{"num_attention_heads": 5, "intermediate_size": 1280, "vocab_size": 2048, "norm": "layernorm", "rope_theta": 10000.0, "bias": "all", "init_std_up": 0.0255, "learning_rate": 0.0014, "schedule": "wsd", "doc_mask": true, "dataset": "wikipedia_en"}
MLP neurons of a small language model. Each row is named by its layer, matrix (up: input weights) and neuron, and shows model dimensions 64-191. Each number is 500 + 40 x the weight over its row's rms, rounded and kept within 0 to 999. Numbers have three digits each.
Before each neuron's rows, "fires on" lists the tokens most often at its 100 highest values on Wikipedia text that the model never trained on.

fires on: " |", "ti", "ni", "wi", "ell", "ed"
L18.up231:517455542484585515453498520375456503547561486502499562524480541525506522443512530519536470457538536577479528498465484484488512460445479427460512431503469527462559494400525516435470528463486480551483555504450446476546604511600563484553551481497521430524472518533517528400502456490498528489486531481548488531484427509494479499514448491528558448427449508521460554476455510529528515538485

fires on: "g", "c", "iv", "p"
L18.up593:534416518556465543456490477521445545559554517520463563416571537531520490466463425517537409514459489501485520530485532536518458549493499501516437514536457505512499511492516610559425490504496518485496552520456441494493501512494566480441491436498520443540461499492496513530590507539546493559467456506510511512407509536507439513497474496464507525470509476513480488453456513491538455469521

fires on: "s", "c"
L19.up91:533385484542502455424466535451452526488547468538455602498461535495523466474468454455571509550502505518569466524465475515522496483523484443603415487466521465501567461540529485528493508504485514499574484501485423535508461565533567542517482462487491438460441493497525481554562514532499454520452471516480549525479525536532453481431518562488526534470464568507488481395554456471512512416586

fires on: ":", " name", "al", "ity", "ical"
L11.up844:536464536529529456503528481451538522443478542451482502502538540535424510478501541465495553472473489506515509609516533490416493473545492525467515550471524458554500513562496539472422525533440462550492492550450475499513403467502485507438522475461561453473554420573453543482468579497516570493508513480520568520480528527505479494517526513450517470448464461461498551535486523488458524499573

fires on: "y", ")", "or", "C", "r", "c"
L11.up495:538395514455506477463502534503453473479532546461422512536537521478501518499529450452561490548420550504511405518511504464501510525473530442577562521511483537448462532436521509522424541533498513472494497464501554497518528495491465484460443527452539479546428565528489430408558513441520534480432476419399510504443524401512467500417462572483560484487564515577547523374572480468455526568456

fires on: "al", "ub", "ical", "b"
L13.up573:482483565502529486531477550523481576393460488517455582463474559514517511511487506476472523480459569535533505490504525464457539517539520543507525511542430432511419523476500488506499500551467568494551489515517521524495510453449504532525470483371493413476531443549478496514489599514458506514482478463477571536483474567510464473468440569437537501431459489434557505492485444488494518490482

fires on: " of", " de", " De", " in", "it"
L19.up843:476428482484477453503499501472559461512519552475531509524540500504490573460517538515502522475553528442450514487443547529483472434542430412521506515478452461506530545504524532427437556485452518498490513476484494495474441587520445533508510553486575496487491486456584410507518600470494404500543481485555526474484483471484553486556559566543574569494424517465471480498490454475530495534460

fires on: "s", "en", ".", "um", "os", "hi"
L18.up701:537442482499445484524457535505444485535556508477537500415492517506458452482426456467599502483503476469528535541452523504449436491475481478549512493529478492468525446480531518554493509551464580476522475513478422524491559545565531485496485476563435491428469527542573411520450517519573539553509539469474534529484427508486416495454572501437540417494498539497507517407476452495550547465599

fires on: ".", "iv", "tra", "equ", "ra"
L10.up499:502534479411432538530487536492517382475532448523469496444478481492476480453455464478451410531512530475486518550475550492500511517488513521494510488489484515527531484553550446488533510529605514477475377535444435486477383589514519484536457478543503562500510541530520526526490504494488494614544539491528517514465473500483482564467511494490486471528456469448462563512510585500420519544491

fires on: "ro", ")", "ry", "d", " (", "s"
L10.up914:413435511469505439459498509574529475505501532515532538548509525484541514524461495470533515473522526409564545518448542513504491494404464439544552500538495555485529495541529463525456441495534533423507475460456496551453506527509505481470579513492466509505555444537425495538427508479464481516510521507494476550495523451471521466452470495517492484462529563506574493549476521481499516543597

fires on: "d", " in", "il", " after", " K", "man"
L19.up1220:484496534461469478455550545457524469444521495526539552519479499522506527513499506505500479517526525509531439586443483481469411541461550472571534570483525502530503433486479511561480481446579529430473479488490453530431517587515444562504459487585486510558493545496531516499485541437491451444576435480509500481477504536480404460461507482530487563472487481521523564497466507512505481487513

fires on: "s", "ed", "in", "lu", "it", "pt"
L11.up1064:521416474456478404450546515491468551557479559546490578490480517458539486542487493447558486568455472503541500490502554567510507506442499500538532500471489530552494477559495489532526527447505482534517525450489473483505496563556502513470474447504445415455463434513531480547462463453467513462449441461501489549507506483461534543511499508507499503411503465407460551472522470467502464506534

fires on: "ar", "or", "tor", "s", " trans", " |"
L18.up271:561461493510518436474506516513537564453509466529505574565491499513504526443507506471524479509494500479498476507499473534449499508447483516495506453580507501451512488499491456451450526442492533441492488500470503492494484485495482573527472472534478549501564497486427550599489473473556524564497528468504557504425562483541403499503579509422536487530501517447503531467443476507451498483498

fires on: " all", " both", " between", " All"
L13.up1022:509468444460502505522597479500457526482507473477453466495483489510534510496460574521507363459446496480498507536500544449456454425443520458512465506474494511546525564524476404449542541521535535509494422419467480518443515492611489513496468508476523491495517524476549532514518571510427473528485474508502517489494469546457496480451508545492503536520464519492514449484505507552452457453612

fires on: ".", "g", "===", "ip", "\n", " before"
L11.up1122:445517578532496451487536538455488467502492511493519553482515554474502510522452540546515564540474573560492492574539535483440487497485444513519482542503460567452508558492492523472522502452571496487497473534445520613506465557511563465493515431467514458517491498544473557503479547507538495525532487472544580542478443505505437463482465524567578466476495515485470507481473535513498579540494

fires on: " me", "ra", " time", "ome", " world"
L10.up1251:487488468543409503537515555503475502410457566485574484467523509540541503476531476501460497455443500496535496572484485534542448528485535516573493522485490407496529566534434521504567479491565454424502529482511548479494506440455437450437550460429523524457483467509507418514564443465474460524494505529523540464477523543496429547481485526546467426457493477416492563471501539501409462449545

fires on: "tra", "ine", "le", "se", "ra", "fe"
L10.up305:578516464453456461432550536503546438465528500529521491490508470550473497410489489502493447484458495463487563556494491531458547484442479561539491513536481425513488508488493436506476610555479493482457385480476541493464446570501474460495462523425526541473436526529513408522532448488533495480474526477496493497466446518511522599525475506387513423488503481451528560497406469478385536478508

fires on: "ra", "ral", "la", " world", "ia"
L10.up514:445488459523511490496465543494550496434497511500553469458541525468585459530550475551469505483454488536522511524495452535399539500464535428532497451466471422437510503527479546472469572495514528426533546497401493571456466494442487523486519471459587574504534490455566533580560500536466453530444465515512509520472520458468524577546509492533504439529505532518492542511477531461425493480536

fires on: " the", " se", "ju", "ri", "s", "fin"
L19.up757:563457553477481465443558534490484503516557505551450563494542534512549491432516452478527459570456470475527520497489495416512467493517499413593504560484540478461460458536545538547501472506534497500483498463487501592516571540536438503451445514406439471491446506573511484477548478534448473542467586438465490517469460480514498541465534474405495501487500561519435523414504435515469500441542

fires on: " or", " Or", "or", " Se", " "
L21.up130:490507571549520481479476509482598493451467444453554534488549503486457537507464570493505492521499490475459469411552491509524456453526523495512514473498415542444431624552489476539441586499527514551521538524493514484452453507480434542475514465509579505484475526529520530486513539524482497488544435470574465503500500527537439581465527458520465520493424517588504502449413520527456514539534

fires on: "al", "ed", "ing", "s", "ting"
L10.up320:482493525414492494471478532500494437505438501417519517547456479479479518492424514467531489509463455506580533522413512444522546502529521517495422516525398491462548460524504457514516466467450495520503460406485417487435465503486527481494510467458452541450496448473506461491460495455428545550528493494482529529524499528492475488496413471524506543484430430519472591522490474479506386538519

fires on: " |", " of", " in", ",", ";", " de"
L21.up798:466528549443406475478507471506569548428523564459517533568558429548540438462578520507475540393475540467540504517469534546450540520482454465490521532481516537446520504492541527457449481573498509542522453480506500487402497557482421550497505537508540472499490558498540512526547520443506434509530439427543572530520586524472489456434444518513568520479497520497433482451534479444529574567553

fires on: " in", "d", "er", "ttle", "re"
L19.up525:473452480493550458520541479480462426436523556563502556497467526541507558538492577464502504533488487490544461524448415474522483526442541537517510559428543419537514536509557509561518512542527466444464468488518439470463428513548461549472453489473503403502400472557450544519526490526494511467567477481489473504460510488412529496507500549448544506454535446565567551495512538454482502448591

fires on: " |", ",", "\n", "°", "."
L19.up325:452473524551528502470512557501488489495476546498506493451564510517487529530474554471514510494490574507450506485458580442488450552427434466453475507511471552425522451477483508523514534491455440504525505467470471556514502566540522492403533438511535438447495502468512488484493505546456546518484466516518455541485491564492498468443505524585544462500491541474479488508436553527585579532434

fires on: " opera", "ang", "mit", "ine", "equ", " allow"
L10.up779:501517461510458513444473492497504475544611498476458594511490498508468455429495570523495473493420459449429492470477539520442515448428466495521509539549534492409474469508616444506475556533566545533506440456523523493529467514512471477427496464536508456420496475496543431466491486486449504470541526463531498470469515538501479473516518513541493489530564532468502492464494438497430508516537

fires on: "ro", " Da", " po", "tro", " lo", " re"
L21.up180:484490491464462482556431495529443572445421537453604527498558528447434494507446570513482494493531501544469473509501569490489571551555521479592552450510497501493502581485566494505458530461529513519566488524474526510422514453508469467508538499451488532548430483491454413440478461560507505530561519538502555496457527484467481471471571468488491469479561469490507505478495488534515533542548

fires on: ")", "s", "vent", " Di", "and", "c"
L19.up699:450404543409481487558472443573522472515455511456511515510569434484541565598504508497541503478451521486454504558540563489447544528476458433464483484541475549453503422508556523448529428555501540456539472471475443547469552490474523469574508556522445453454490428542525549534456504416523486488551480542479526490504482490473458533429474512497480472422487545524507466485475497494519572543465

fires on: " |", "el", "w", "it", "gra", "ing"
L13.up201:462472573481535475537565603432465513570482505495495483535475532519562514528509494472412504481383530473464538521490510572469545521432531523470508526471575534493453466481584496487529524523554526508522520442468517508523575442510549464487491489498471465514463458477463505524481535471469420415478494494483506526494435529501510501481462504549556471557575495499513566492454460450438525545427

fires on: " and", "c", "th", " V", "east"
L18.up787:462479503505565493503478457534469531501538516504434501515532522512480536443518536516522431474391529582437489534484510489497468450533438498494519502500526463464535483556598461446462519458532529487526492502432497442420530437577532462512447504475470437514504530461530454544485599420558475506553478501548513481482517486510419504481530509534508504509507480467470463511536374583525518501555

fires on: " or", " is", " up", " Or", " O", "ed"
L21.up425:440427511502485501461496542504522457514494479523540495551530490518440521425501577483575488514518498434437415466501524466521519573475562487439532532456515516532483556505490447477486548526527533581526551480462516486486451482512483503472547556469449503483463496560461425528350513552511487452542402527496515431503473471475464481465506440515494496557461562541499582463462437572431570489521

fires on: ".", " and", " &"
L21.up385:443465469493550502556549489519470504501596500561449522451559530539482504527509506526457424527345449503443446525514489525480564507523521462456570529501517487486533501465477475547527489407503507529484480473483488544458508508531481482496460354513544479444426486439515482450439503366536479577491504502571466521473531507552509510430534537487516542555540523522493494466508483586538543473486

fires on: " with", ".", " for", "\"", " by", " in"
L18.up502:450457479464495538519490492524589462512577485543514551437509469535554471478520500562513472401445517456480512539481449513469553520471524452472493543505382461467513507496481470479500521456469477487484388506515493542496508485517522529513491477488519497478489558484527520505534526418454473542529480483542527603481519530490555587476482517501496487520456478427524509499485546553518561538522

fires on: "s", "ci", "ul", "lo", "gra"
L19.up606:529440584481512452509531614463549516505471447512461498517489522417537497448400496493556477475478494528556527553443435543497420515479549439622464464461542501509495475523499509561479491551489547546491478556453426481507463604505541517506506433469543467504475517495459577550513476524476455525504515473539493481482433495498495541444454466502532529450525536526539522508485482487454561455451

fires on: ".", "ic", "g", "H", " in", " that"
L18.up871:537484458491499454488456547540445391478542504539524523537471502532458471489493494472477427510530430430490434514434505541476499510508510442553454576513487452493467517489557517524541487498504490544541551495513529505539517537477545505428511489532510479457485529646410455455534457409494422566452452583549441509441485492511424562460482521528480508532494387500493477481490496501469470464492

fires on: "it", "ing", "am", "I", " him", "ha"
L13.up604:498495470435508433515553555474483544472549501513552499531506539545544526478466494511494424463448476462467532480474540555502495505520584518526529552550439396462539449452594447526547528467560457496544456483528513577494499486507486455567558508443532475522474471478458512435517554436483385533435464510525548570484526486499471451461432451578506542519490509482494504415460433526444528542431

fires on: "ing", "ated", "g", "it", "ed", "at"
L10.up460:536480465486490513484519581424507509505476437502485602503450520552467584530437491509504433514444469515467434493446497512491531535506566540511518481513462482543500540481546509496483509511571529512534508521488471501476425483569498424539470409489465502456460464556497467458479562471429413537436500489562455464490491554501425476488489565558506529483505467501459514461494518544573512563451

fires on: ")", "c", "st", "}"
L10.up898:495422449477542460497572496437592465427580545474458549534553532493547498484481493509550497505439600485538461502529545502519480508534520487511548534489496497471469543535570452481498531511466517548489442481512506493469454413539550483509454500517497479507466536470459503486495459457487412508443492502468515513492505449491416602471540583541488500496501524530492563483487474510452562457483

fires on: " fa", " pa", " at", "ga", "ra", " Ga"
L18.up406:460460499508497464532525511409505513422489448518521488482495462472522482492490546432462519499512448523513501495485502498488511458438530551516441545457471454474511520484559497530537517566510480436523488401530507559490466515552421566360567415504487491506511552478493537546512480526483524597450431542569467524513475563476504509493511480549522508429491484553430494488495455514456553481537